MLP neurons of a small language model. Each row is named by its layer, matrix (gate and up: input weights; down: output weights) and neuron, and shows model dimensions 144-207. Each number is 200 + 40 x the weight over its row's rms, rounded and kept within 0 to 999. A neuron's up and down rows have the sign that makes its largest values positive.
Before each neuron's rows, "fires in" lists the words (lower case) most often at its 100 highest values on Wikipedia text that the model never trained on.

fires in: "is", "played", "he", "complete", "make", "play"
L6.gate150,196,138,197,129,249,267,188,212,213,173,179,181,228,197,187,213,123,177,132,183,243,253,156,154,238,102,152,199,142,274,205,260,173,208,234,211,175,214,188,255,205,199,186,197,187,254,230,168,136,300,220,163,132,233,185,160,252,220,199,171,145,202,134,244
L6.up150,215,228,243,265,175,195,229,165,158,180,87,218,243,204,145,173,191,213,206,263,188,230,234,188,252,197,235,184,226,247,253,224,199,183,172,171,150,133,174,156,193,203,174,226,172,172,193,234,199,218,215,223,250,157,225,198,177,232,213,130,216,160,165,207
L6.down150,182,219,173,195,181,190,187,165,191,215,173,207,225,175,200,197,214,184,204,190,220,220,278,186,223,174,190,190,204,239,147,173,198,177,307,249,199,181,233,215,277,215,184,216,209,177,225,217,198,227,137,134,257,222,145,194,222,122,209,220,189,216,253,218

fires in: "and", "of"
L11.gate993,228,236,195,279,249,180,175,165,253,152,206,184,279,206,264,174,218,255,248,186,84,191,197,176,202,188,174,203,204,250,206,119,153,227,180,223,186,243,219,205,224,183,258,267,124,179,124,182,114,228,140,221,179,180,220,262,162,236,159,184,57,84,218,190
L11.up993,109,266,195,126,186,186,167,124,171,181,181,212,188,231,255,165,264,205,232,157,188,219,197,206,302,219,198,211,180,172,165,190,239,177,140,128,223,179,246,235,211,134,222,233,213,233,100,198,195,211,208,180,231,141,232,137,246,176,221,242,164,181,133,160
L11.down993,320,114,223,260,272,261,224,170,256,189,205,184,198,221,219,160,237,169,149,178,212,256,142,130,135,152,213,178,154,166,202,184,188,259,185,208,183,228,195,213,200,212,219,191,236,160,137,184,204,180,238,138,181,157,225,199,212,184,214,133,165,113,201,207

fires in: "to", "did", "can", "may", "would"
L11.gate569,225,217,165,180,181,175,158,238,209,234,237,228,231,204,200,198,227,184,194,217,233,232,101,207,210,171,246,154,201,171,221,166,279,90,225,234,176,220,169,263,240,245,286,162,217,192,170,191,222,231,138,178,192,247,320,163,182,241,186,179,141,221,157,185
L11.up569,219,154,268,163,133,243,221,194,209,227,234,263,286,181,177,202,269,229,207,256,192,158,188,194,226,225,234,174,119,279,127,217,211,173,211,197,132,197,161,201,192,163,175,191,194,200,279,202,194,213,182,179,202,246,180,209,273,175,221,188,182,223,184,205
L11.down569,173,182,207,150,230,196,252,197,241,144,109,160,197,218,176,269,219,215,219,179,190,129,73,188,219,179,168,258,133,177,289,218,276,273,135,200,142,219,294,201,140,214,207,179,234,254,236,215,190,165,110,189,162,171,223,299,246,167,218,220,171,278,130,286

fires in: "there", "life", "total", "birth", "100"
L4.gate284,187,252,170,199,209,227,194,217,189,153,225,184,179,192,187,138,172,194,190,199,156,193,186,136,106,255,200,187,236,186,107,173,177,181,231,226,216,224,143,177,255,195,204,271,116,285,229,236,247,162,183,220,239,212,235,230,221,190,231,207,150,184,307,275
L4.up284,210,192,150,271,209,186,190,214,211,236,188,241,192,218,185,183,161,220,261,186,207,156,171,215,149,116,225,262,245,209,274,156,182,168,179,205,113,161,193,233,250,187,131,229,224,170,219,203,216,207,161,187,207,206,169,221,242,278,228,187,275,208,152,112
L4.down284,235,209,197,217,142,130,175,234,237,229,178,215,227,279,112,215,169,241,210,214,209,160,200,233,189,154,219,162,180,177,234,163,244,141,193,157,232,193,135,226,191,267,107,176,131,220,154,194,197,188,216,173,202,205,217,178,210,288,283,212,238,197,142,195

fires in: "in", "for", "to"
L9.gate357,179,227,192,142,228,179,173,222,169,202,226,199,190,240,154,237,162,147,236,143,172,199,175,173,200,211,221,263,226,129,203,250,198,217,187,161,188,276,200,170,199,182,275,236,223,197,185,190,190,218,256,256,208,222,189,182,180,121,180,207,176,162,163,207
L9.up357,222,232,231,226,168,209,215,201,243,137,228,227,197,150,138,204,222,218,169,165,126,218,219,241,193,179,240,138,238,182,202,202,157,203,269,221,204,209,246,269,201,161,249,258,210,270,249,247,177,147,184,253,188,142,237,235,255,274,203,237,174,200,191,184
L9.down357,176,253,186,182,190,188,164,142,236,249,197,275,192,179,194,200,165,140,231,184,242,228,229,156,248,141,192,161,201,180,217,181,98,126,187,151,196,113,267,194,211,120,195,255,127,183,258,258,218,164,176,202,117,245,303,259,226,178,167,99,157,170,204,175

fires in: "by", "in", "on", "to"
L9.gate614,251,222,192,193,251,226,143,203,179,249,226,241,207,168,167,238,208,130,197,180,178,299,140,214,164,202,241,155,233,235,234,221,180,233,222,184,240,193,211,185,181,149,221,244,208,101,247,159,191,202,202,197,234,189,202,201,170,167,243,139,70,191,213,211
L9.up614,125,258,250,231,126,138,184,182,187,216,232,267,214,182,240,217,137,142,216,233,244,103,196,214,260,191,209,217,209,257,206,175,251,166,240,187,178,292,251,280,239,183,133,231,213,223,195,217,185,244,242,237,121,189,153,198,194,148,187,195,165,185,243,284
L9.down614,84,235,162,144,215,222,220,108,151,191,252,210,319,148,245,186,161,209,209,168,245,150,201,175,260,236,140,187,190,192,193,218,214,204,243,174,175,250,276,145,166,173,213,239,184,144,201,240,169,189,239,201,127,214,265,291,220,142,206,197,255,148,203,278

fires in: "9", "94", "98", "97", "9th", "90"
L3.gate576,170,198,183,217,201,260,150,158,199,243,211,222,186,175,205,285,178,199,177,218,197,237,220,133,173,172,139,225,184,98,130,187,176,173,253,140,245,223,189,197,199,245,276,211,192,179,176,214,157,209,196,228,185,213,245,240,195,117,246,202,211,185,78,199
L3.up576,206,214,128,192,192,219,203,247,155,176,253,207,200,237,171,203,181,136,151,223,217,236,179,129,183,149,162,261,212,155,135,221,117,204,252,153,190,165,245,243,243,159,263,188,177,212,261,171,201,164,228,162,123,238,230,200,211,194,251,196,175,242,73,181
L3.down576,223,146,150,166,219,160,224,230,201,163,229,226,225,200,213,214,153,213,233,199,187,233,174,210,202,177,206,144,211,242,203,181,184,257,187,271,192,217,189,225,190,167,232,167,168,277,209,164,253,241,273,177,162,200,216,233,234,192,193,212,232,194,306,243

fires in: "by"
L9.gate415,244,176,225,196,227,225,189,156,211,196,156,210,239,199,182,199,203,258,169,195,169,249,182,190,178,200,171,233,284,232,155,198,236,227,164,299,258,168,219,206,232,237,248,207,228,262,179,186,235,206,242,171,174,150,207,149,198,198,159,211,208,210,199,198
L9.up415,196,237,152,233,234,164,207,213,209,194,182,214,218,196,167,213,203,249,194,105,194,124,162,181,192,199,209,276,218,271,232,207,247,209,214,173,193,200,223,212,189,163,236,145,257,209,230,144,234,193,230,120,195,195,234,203,200,153,119,270,228,224,168,116
L9.down415,143,208,200,181,219,102,177,125,249,178,212,183,229,202,237,214,191,173,250,122,260,229,260,235,144,253,175,151,213,178,176,184,158,177,192,150,161,226,164,129,150,184,213,209,217,253,170,211,160,161,170,171,232,216,223,232,178,171,151,187,230,161,225,219

fires in: "to", "not", "of", "also", "on", "as"
L10.gate48,153,187,223,226,257,180,230,143,193,209,121,194,199,236,115,277,247,228,233,263,213,98,190,190,141,187,217,241,123,188,144,276,202,272,254,178,238,180,210,260,214,223,188,284,101,97,279,217,210,226,160,214,166,171,186,231,207,275,198,215,100,214,141,210
L10.up48,188,194,214,145,227,221,207,238,213,252,227,260,114,157,203,170,278,228,223,262,180,250,181,193,172,203,194,186,202,198,158,172,257,157,186,234,314,189,187,233,168,178,246,202,217,202,201,203,143,297,176,201,218,167,170,156,117,155,258,226,234,245,167,214
L10.down48,251,206,243,152,207,262,214,174,187,194,165,160,273,141,261,229,181,161,225,189,261,151,190,110,190,237,158,161,181,199,217,168,244,248,194,207,162,229,265,207,215,107,269,160,232,166,207,140,218,145,135,206,115,215,150,174,166,227,140,199,181,164,191,214

fires in: "not", "to", "also"
L8.gate785,174,177,206,140,198,231,168,247,235,159,206,159,186,189,159,202,229,168,202,207,143,281,180,159,220,190,287,245,230,222,209,296,255,209,291,201,213,134,162,162,267,177,256,158,176,175,284,185,186,205,229,193,124,218,256,120,219,196,191,235,136,160,163,196
L8.up785,227,127,210,206,139,222,133,172,205,236,300,239,204,159,194,173,142,185,154,124,156,212,207,163,225,230,242,172,217,234,228,242,238,235,192,170,197,185,250,210,239,201,166,186,188,162,197,269,162,185,172,181,198,151,181,194,230,194,246,212,222,195,173,149
L8.down785,237,180,206,125,222,157,185,131,162,155,181,185,233,211,199,181,151,197,265,166,198,242,202,271,151,173,240,152,168,208,260,187,207,224,179,259,173,177,217,179,144,273,252,184,99,208,207,258,156,216,152,233,191,166,158,263,231,167,277,142,221,160,175,159

fires in: "an"
L10.gate918,165,222,168,187,192,218,166,160,184,164,213,147,277,196,117,181,238,169,133,207,168,218,211,193,252,234,237,273,156,195,173,233,297,181,145,178,195,196,187,224,139,175,212,180,187,238,180,235,90,249,208,171,159,267,153,136,207,242,170,165,156,157,211,219
L10.up918,219,185,167,146,140,209,162,136,128,235,171,185,152,192,223,188,225,165,179,242,115,179,212,144,309,171,171,142,216,180,268,190,259,135,235,199,240,182,216,216,220,197,217,181,126,254,134,220,213,216,205,108,192,114,207,184,186,210,165,195,188,134,189,213
L10.down918,211,185,200,163,137,154,189,165,94,225,204,124,157,214,216,182,194,196,182,217,153,140,204,183,239,180,222,133,236,167,282,186,273,157,244,260,218,134,155,221,163,265,155,185,135,243,186,195,160,196,204,180,238,99,195,213,209,216,190,193,194,151,154,195

fires in: "of", "as", "to", "be", "named", "into"
L9.gate759,195,163,177,265,207,256,205,127,258,224,166,242,192,243,134,219,192,263,177,202,141,202,179,178,211,231,218,239,180,191,193,252,182,230,156,213,199,186,223,217,261,150,215,253,246,237,165,145,186,237,189,150,177,191,210,201,260,235,176,202,183,272,202,191
L9.up759,167,202,134,173,253,236,267,176,133,206,263,169,193,172,253,176,199,197,198,218,193,251,181,256,259,200,271,186,182,238,209,130,208,136,182,243,189,244,177,102,134,170,164,173,221,204,235,169,157,221,214,159,200,241,201,283,246,208,192,223,156,171,146,193
L9.down759,194,216,207,168,156,169,217,153,143,142,216,207,247,182,274,149,160,179,193,250,165,116,203,104,147,213,156,215,221,230,240,194,125,158,85,216,204,158,199,117,164,159,226,163,210,213,194,241,179,239,176,209,166,201,177,171,171,202,168,154,222,153,199,205

fires in: "8", "9", "978", "94", "98", "88"
L3.gate997,177,196,192,206,232,228,204,249,241,232,155,193,181,214,205,239,259,247,272,155,165,217,202,169,150,126,192,203,272,180,183,176,209,245,147,204,216,203,173,197,198,224,187,214,227,169,209,119,200,164,197,158,213,245,204,284,192,294,221,217,176,198,192,298
L3.up997,190,271,230,243,158,198,172,245,184,187,208,163,179,187,147,236,210,244,162,191,168,203,232,140,179,216,205,185,241,175,122,222,179,245,205,133,219,141,166,171,166,206,182,216,160,218,228,255,174,190,163,220,148,217,184,212,178,246,247,285,166,151,189,208
L3.down997,222,110,209,191,222,225,216,168,208,169,188,268,230,198,171,211,151,195,276,194,179,230,192,197,199,143,202,154,191,226,235,118,191,203,158,231,190,176,218,176,262,198,236,195,231,239,184,107,198,199,167,237,190,235,160,281,204,158,176,206,264,233,217,247

fires in: "is", "not", "was", "be", "are", "also"
L9.gate381,281,205,172,214,181,274,175,205,234,224,181,216,178,239,185,156,164,218,208,173,228,178,160,146,221,270,243,220,198,207,203,253,176,224,196,205,222,226,241,172,262,287,158,197,169,180,277,153,113,315,221,289,225,187,246,130,221,162,247,338,148,257,199,186
L9.up381,223,109,220,138,194,177,231,189,113,178,227,235,223,191,140,249,113,199,205,169,202,186,219,177,232,220,183,283,157,213,220,205,120,214,272,216,243,157,233,189,241,248,178,196,242,115,234,242,212,172,146,189,218,156,175,165,179,191,156,144,148,199,157,167
L9.down381,220,235,195,162,186,206,214,198,199,186,161,107,245,140,207,123,240,218,210,200,179,192,204,167,211,158,208,168,150,245,286,180,154,285,284,147,174,143,224,165,128,179,208,296,172,207,220,206,138,248,243,173,241,225,166,133,222,192,246,267,176,197,189,231

fires in: "of", "the", "other", "s", "many", "these"
L8.gate191,159,316,161,289,174,226,160,192,218,163,119,196,182,180,126,207,155,198,191,204,118,226,167,188,192,160,137,236,211,177,264,213,288,233,205,175,161,198,129,221,170,243,163,148,234,227,244,192,192,223,318,180,151,156,228,182,214,190,196,257,208,205,214,276
L8.up191,140,273,178,241,215,210,173,223,182,108,210,180,186,223,207,183,187,115,193,207,191,214,102,174,154,135,202,234,242,165,192,249,219,175,203,168,227,241,175,204,198,289,274,246,175,171,234,202,267,187,178,225,221,176,253,242,212,156,266,188,208,103,247,161
L8.down191,187,204,173,269,192,211,167,240,201,187,175,167,261,248,177,183,132,207,159,233,208,154,221,222,233,262,246,178,238,155,208,212,215,249,188,205,197,217,242,188,200,197,273,170,195,201,177,168,224,248,272,154,211,181,214,260,234,209,176,206,245,173,146,151

fires in: "to", "is", "was", "been", "of"
L9.gate471,208,170,231,190,252,227,175,189,226,173,205,142,191,193,145,177,131,219,124,217,194,166,204,167,213,219,207,212,161,200,194,266,251,190,159,210,246,195,239,176,154,200,190,269,160,183,168,160,116,231,200,282,192,172,221,222,160,178,221,201,173,247,198,138
L9.up471,151,226,96,180,205,214,257,196,179,224,241,271,166,189,205,135,195,230,210,182,249,196,141,157,191,211,259,172,224,208,208,151,206,169,257,174,201,192,268,196,161,130,220,198,175,217,199,200,166,234,189,238,200,285,205,241,222,225,185,171,205,170,158,274
L9.down471,166,222,235,118,145,191,252,139,189,192,136,203,241,195,157,210,208,237,197,224,195,244,201,196,293,202,167,174,188,175,300,186,191,210,206,120,213,150,258,181,268,110,215,177,162,223,257,152,242,206,203,167,193,224,264,231,214,175,212,180,170,222,156,219

fires in: "the", "of", "to"
L8.gate547,163,206,157,221,204,216,234,124,198,256,143,275,203,201,249,162,162,171,247,177,193,105,138,158,224,249,218,257,128,125,136,177,152,229,169,230,220,119,59,178,225,173,159,208,235,175,230,175,150,223,208,186,169,205,203,191,201,223,154,165,206,156,200,201
L8.up547,168,202,199,258,192,219,196,164,152,173,260,165,246,157,174,217,184,242,154,143,222,166,211,226,162,298,162,287,159,151,207,177,162,196,137,208,178,184,230,229,238,178,152,232,205,274,107,172,123,239,168,244,241,260,184,202,192,221,176,239,208,158,234,173
L8.down547,222,237,171,272,268,239,227,136,166,209,244,225,180,144,185,240,232,158,217,209,234,189,153,251,130,142,207,174,208,169,196,159,225,211,183,259,155,178,218,224,150,194,225,174,217,163,241,204,180,246,140,170,184,229,194,251,239,226,291,193,227,285,172,137

fires in: "of", "and", "500", "la", "tuber"
L6.gate162,162,218,88,123,147,215,268,127,193,172,237,122,162,178,159,224,183,217,209,184,213,146,181,168,255,212,174,166,190,168,193,203,284,187,177,181,169,167,145,209,179,169,205,267,175,242,185,182,220,211,243,227,206,178,181,156,212,194,192,204,243,151,148,150
L6.up162,153,179,165,176,232,196,157,156,199,274,216,243,194,226,215,246,188,146,249,274,214,192,150,272,183,154,161,228,227,228,218,223,214,220,227,184,145,225,220,314,174,190,157,193,228,193,244,154,196,177,193,225,207,209,295,213,204,156,138,235,139,164,165,193
L6.down162,218,164,228,210,243,308,196,223,176,221,167,236,226,251,192,165,139,206,196,220,103,244,219,233,192,237,216,263,217,239,201,189,209,141,226,211,172,211,205,270,264,197,239,185,263,184,228,186,175,169,199,223,233,180,175,200,264,195,211,167,94,170,225,167

fires in: "a", "the", "two", "several", "one", "an"
L10.gate532,154,211,188,209,145,218,169,191,251,160,227,155,214,181,128,165,169,218,114,174,166,263,194,181,207,201,175,198,115,150,227,211,165,199,190,186,239,149,164,233,195,200,227,225,238,258,226,177,124,269,260,195,168,338,201,170,246,225,197,178,162,129,110,198
L10.up532,234,176,172,203,212,163,203,169,214,179,256,202,236,313,175,215,217,151,202,242,192,183,112,173,221,207,178,223,192,220,155,224,181,169,142,241,167,223,157,177,234,125,233,233,184,256,195,235,281,153,208,199,188,178,201,227,154,148,114,225,273,114,256,238
L10.down532,189,193,251,147,232,280,142,175,198,143,170,158,233,173,149,165,133,225,216,182,186,233,250,165,203,219,132,273,149,194,206,129,223,139,223,194,161,221,260,189,240,217,245,175,228,225,220,193,253,165,179,114,183,178,203,200,231,253,155,118,127,272,238,198

fires in: "of", "for", "establish", "to", "2010"
L10.gate937,171,213,139,187,184,233,170,114,239,205,201,278,221,222,223,150,227,130,184,200,223,232,133,183,212,192,238,193,214,208,233,201,213,191,167,194,246,174,291,221,248,148,322,291,196,146,205,221,242,133,214,202,155,226,231,262,269,261,189,194,213,198,177,179
L10.up937,172,193,266,205,165,204,183,222,161,252,296,79,192,235,155,190,188,253,141,218,223,234,203,218,210,189,213,164,231,171,250,121,149,226,127,220,261,127,209,158,162,209,227,163,187,179,261,107,193,202,205,211,118,127,202,234,191,183,210,154,262,229,173,181
L10.down937,195,155,246,129,218,263,171,174,229,211,208,262,150,118,174,177,201,201,232,204,123,201,178,163,222,214,176,188,242,247,179,189,196,153,140,199,229,171,263,236,161,107,269,251,178,248,225,186,211,248,191,204,195,251,99,165,268,196,181,262,195,209,194,231

fires in: "due", "2025", "by", "25", "2024"
L6.gate434,129,236,200,173,171,192,146,163,196,228,190,256,201,236,128,187,144,295,212,230,186,199,225,181,220,193,173,219,165,201,184,114,228,209,168,229,207,161,136,263,154,237,191,174,219,212,247,226,170,203,249,195,221,188,247,111,219,183,190,209,202,198,159,153
L6.up434,176,212,206,247,148,211,132,164,218,131,199,208,212,290,246,205,149,217,233,176,184,230,255,233,176,204,132,189,190,278,304,135,180,196,214,170,244,182,288,144,159,268,231,226,263,188,218,165,191,138,179,184,206,172,229,165,159,216,177,156,186,208,192,167
L6.down434,172,243,269,166,200,160,200,140,220,189,167,215,174,225,195,241,162,179,296,190,171,259,278,223,183,262,183,175,198,209,239,131,182,260,217,230,175,173,181,214,202,144,179,209,209,206,201,160,247,128,178,182,194,237,159,81,199,141,179,172,190,183,219,271

fires in: "and", "named", "of", "to"
L8.gate515,181,162,214,258,244,173,193,115,178,168,128,241,188,211,245,193,168,161,198,201,150,237,172,177,265,151,182,185,192,192,218,151,209,174,132,277,152,196,200,181,265,230,193,166,110,199,224,189,185,200,235,234,150,189,198,186,163,204,173,234,259,163,170,139
L8.up515,306,195,227,231,204,134,196,166,255,241,209,149,195,198,201,190,203,220,259,297,210,207,267,213,263,259,203,252,185,170,198,182,196,125,204,132,204,158,103,223,213,181,187,198,157,214,163,181,132,185,202,240,137,275,168,206,62,181,230,256,194,159,158,180
L8.down515,269,209,182,267,188,186,161,205,255,174,194,226,211,254,206,211,210,173,201,165,178,167,141,173,258,159,161,235,151,129,244,251,277,168,157,304,218,223,189,253,149,276,300,227,222,201,183,117,191,177,160,119,127,220,149,178,195,199,151,254,223,205,157,170

fires in: "a", "with", "by", "of", "and"
L11.gate68,212,194,236,141,131,205,175,184,142,207,207,144,256,185,147,221,198,147,184,227,184,161,164,148,236,238,183,183,273,184,183,144,197,168,240,220,152,192,149,157,213,158,239,225,206,281,203,215,183,194,197,141,180,220,209,168,219,198,220,242,112,150,195,111
L11.up68,214,150,184,203,137,119,159,203,181,183,247,249,160,203,155,189,191,129,226,255,202,187,193,136,177,194,199,203,198,169,190,187,205,193,150,116,216,87,146,155,135,169,226,209,196,218,166,268,199,197,158,195,102,167,252,262,155,119,213,97,213,235,119,149
L11.down68,217,238,235,196,212,274,214,253,181,216,225,244,227,152,196,163,148,183,239,183,185,215,199,218,187,251,137,226,276,170,170,191,164,178,185,237,188,192,205,189,236,161,251,172,160,254,191,185,227,238,170,285,197,222,232,267,203,139,182,187,157,195,155,232

fires in: "had", "he", "was", "she", "it", "to"
L8.gate256,212,228,185,224,185,192,205,154,173,135,225,212,232,215,197,221,269,216,124,148,116,208,174,224,143,173,247,228,269,89,229,231,178,132,221,240,224,155,236,197,202,239,296,127,167,226,149,193,204,176,223,193,191,200,240,199,179,198,188,237,171,160,216,220
L8.up256,216,164,206,156,207,182,212,223,215,205,267,206,223,230,194,147,215,190,176,137,222,217,289,162,239,175,286,140,182,199,198,190,236,242,192,213,138,268,176,177,211,171,209,108,193,174,216,181,173,132,176,188,265,141,242,230,194,258,220,214,244,214,170,188
L8.down256,230,252,153,204,143,234,246,144,219,238,199,206,302,179,150,172,178,219,244,213,109,228,149,217,115,175,207,184,214,233,334,131,122,144,182,229,266,237,179,173,166,214,216,213,255,174,218,216,238,224,205,196,174,260,140,177,200,188,163,217,221,173,189,150

fires in: "that", "which", "series", "term", "one", "song"
L10.gate985,255,253,181,132,165,245,215,173,204,213,137,264,166,180,202,190,241,202,228,157,268,223,228,227,178,259,239,189,213,126,236,230,233,186,162,188,141,222,231,233,220,166,197,202,129,221,200,137,157,223,267,118,230,171,210,164,206,214,171,250,244,222,153,164
L10.up985,165,135,145,221,217,183,155,197,209,193,174,150,186,184,164,246,173,194,172,216,232,197,215,190,172,203,249,177,186,196,242,179,159,243,221,211,214,181,202,159,202,211,180,203,263,155,192,262,211,207,211,239,211,183,216,106,191,164,167,216,210,101,225,200
L10.down985,199,122,237,170,253,180,211,256,213,253,86,268,236,247,193,195,236,248,216,193,207,276,214,156,176,276,247,202,164,84,194,210,241,132,148,238,223,235,185,255,166,258,214,204,194,128,161,297,226,214,162,161,235,213,204,230,221,223,235,189,241,198,154,151

fires in: "of", "from"
L9.gate561,190,267,161,146,214,263,165,100,197,214,207,206,198,223,140,150,208,163,210,135,212,222,175,221,172,233,195,218,186,170,182,183,211,234,211,199,212,210,181,224,184,219,202,278,124,182,163,224,125,242,158,229,215,180,220,225,274,265,177,144,212,222,209,130
L9.up561,142,263,160,216,152,177,133,167,196,194,284,235,162,189,187,215,230,239,226,153,169,219,199,203,162,219,154,172,187,122,224,173,251,199,188,189,224,156,143,184,209,193,207,238,154,228,188,131,167,209,191,220,197,140,261,196,163,254,217,172,236,154,203,167
L9.down561,153,172,216,264,206,141,235,150,207,173,237,300,239,190,232,211,192,239,224,101,153,218,151,173,178,150,229,226,151,218,204,135,217,175,211,206,232,163,200,152,167,185,179,160,227,138,176,204,211,246,252,176,136,218,211,227,189,263,200,277,203,145,133,231

fires in: "and", "then", "to"
L10.gate467,207,187,201,196,181,172,182,173,196,136,144,179,273,204,206,233,178,178,207,209,192,220,193,131,263,194,190,152,175,229,143,259,226,190,143,231,221,209,226,159,228,231,200,218,187,273,223,198,164,236,215,218,160,156,186,256,196,224,228,219,261,159,239,229
L10.up467,264,112,188,212,165,204,236,178,232,291,184,224,171,131,182,190,206,216,187,175,197,291,158,202,127,240,133,229,172,175,220,212,226,229,186,224,106,148,264,119,224,214,184,216,234,183,264,81,225,228,187,162,159,198,238,186,157,190,228,268,183,162,169,195
L10.down467,228,204,160,192,185,232,154,178,230,208,227,177,195,212,198,195,173,245,176,227,196,124,139,222,198,248,175,178,170,217,281,212,170,181,208,205,228,210,147,222,166,263,205,146,161,190,196,231,224,264,191,176,148,234,193,216,205,129,232,118,180,197,163,253

fires in: "in", "it", "can", "to", "would"
L11.gate6,124,246,193,107,172,200,97,159,221,244,202,254,226,196,102,236,196,131,204,263,176,218,193,232,165,148,231,264,132,170,231,173,200,166,204,159,149,168,213,208,210,224,310,175,185,205,203,165,245,214,177,279,187,172,242,229,161,227,204,236,168,171,202,245
L11.up6,261,92,295,158,209,190,155,255,206,288,257,171,162,107,198,183,185,258,235,154,164,213,220,202,132,189,292,230,140,262,227,182,214,254,265,229,222,186,188,221,228,235,209,143,123,199,183,177,104,128,193,204,298,232,178,197,183,158,245,154,182,152,158,174
L11.down6,229,132,260,233,218,305,178,185,150,276,255,231,207,120,166,193,240,225,229,261,208,200,216,170,196,160,214,160,224,185,133,167,177,166,266,238,161,189,182,216,155,182,157,188,190,196,234,184,254,224,125,255,226,172,198,212,214,203,198,231,208,201,195,199

fires in: "to", "served", "for", "and", "left"
L8.gate293,236,196,164,215,239,235,232,180,247,196,254,173,260,195,232,209,218,230,168,191,125,186,199,134,203,246,192,192,173,170,304,153,210,138,224,222,234,242,178,140,223,127,197,230,228,169,161,212,241,230,219,141,149,209,214,238,247,227,289,287,198,179,128,183
L8.up293,233,149,189,114,188,179,195,213,205,151,202,168,205,215,151,111,169,186,229,239,150,213,240,161,154,255,246,195,198,226,192,213,134,146,160,224,250,165,161,177,201,227,241,234,180,218,200,192,180,178,179,195,198,237,113,212,141,290,221,265,160,219,230,221
L8.down293,258,140,227,143,229,236,207,141,217,242,319,155,206,227,178,160,212,177,228,187,192,179,131,174,162,215,143,163,236,182,188,178,203,120,255,207,215,260,141,173,202,246,233,186,229,176,192,88,180,207,203,202,230,243,222,182,178,189,234,275,153,221,240,211

fires in: "the", "of", "on", "about", "s"
L8.gate427,171,193,172,188,181,191,162,168,149,201,143,177,197,172,166,97,179,248,248,227,149,181,199,171,216,203,103,177,200,180,208,148,220,230,179,176,204,155,211,186,215,272,165,203,234,202,156,190,175,238,261,153,224,144,238,172,211,247,161,253,174,228,206,164
L8.up427,188,221,104,149,248,180,140,175,244,215,194,166,234,189,186,206,196,187,157,143,157,237,115,215,216,180,189,207,216,225,235,249,142,277,246,236,197,212,183,176,224,156,281,239,130,218,188,170,205,211,162,250,257,234,231,160,252,177,137,203,247,188,182,145
L8.down427,83,146,224,180,235,262,187,196,151,205,247,201,212,137,204,164,230,264,280,191,182,274,234,192,216,203,81,184,196,143,127,222,225,162,234,169,142,183,258,185,190,158,175,249,180,187,237,164,226,177,150,175,237,110,134,191,214,185,185,221,213,296,175,231

fires in: "s", "been", "work", "is", "was"
L9.gate910,158,215,180,170,192,181,235,175,143,246,227,177,263,219,133,148,124,170,157,293,198,214,209,198,226,170,257,169,174,240,210,125,209,219,244,187,229,205,171,190,186,203,203,171,101,198,280,214,181,190,254,203,237,166,299,184,228,268,164,193,146,206,126,227
L9.up910,161,150,280,176,234,204,212,197,284,125,179,154,250,190,165,202,161,157,184,197,151,233,255,167,184,87,233,180,277,262,182,214,239,226,146,208,199,181,117,152,220,229,206,225,264,256,187,165,238,205,276,196,247,162,232,235,235,206,225,193,202,213,214,262
L9.down910,234,164,147,217,250,341,176,171,167,221,226,219,194,194,145,154,194,133,255,208,174,212,240,263,232,209,261,202,221,174,158,151,266,302,133,206,162,275,162,208,197,226,210,168,193,270,208,159,173,273,218,168,191,174,251,157,212,274,174,164,188,227,169,267

fires in: "s", "whose"
L9.gate87,199,207,196,236,183,211,163,179,285,221,235,153,252,128,121,152,162,211,146,230,194,208,221,125,272,163,167,176,223,161,121,194,121,245,260,189,249,126,163,167,151,253,239,239,184,266,225,174,214,232,234,174,231,123,187,129,247,232,188,230,173,232,240,213
L9.up87,207,178,243,135,268,279,120,232,289,147,230,215,182,201,154,170,120,231,217,207,188,265,189,226,188,157,202,195,169,162,245,249,243,212,220,318,204,184,191,195,228,246,257,235,164,204,183,164,251,213,201,200,244,153,188,225,222,190,187,134,231,225,260,207
L9.down87,142,205,194,245,221,211,224,236,188,171,188,218,203,142,203,142,172,200,185,199,191,205,198,264,157,218,139,153,287,216,253,174,268,214,181,172,176,200,136,177,203,227,222,162,133,151,149,183,234,181,258,171,243,219,255,193,258,217,201,155,225,289,204,203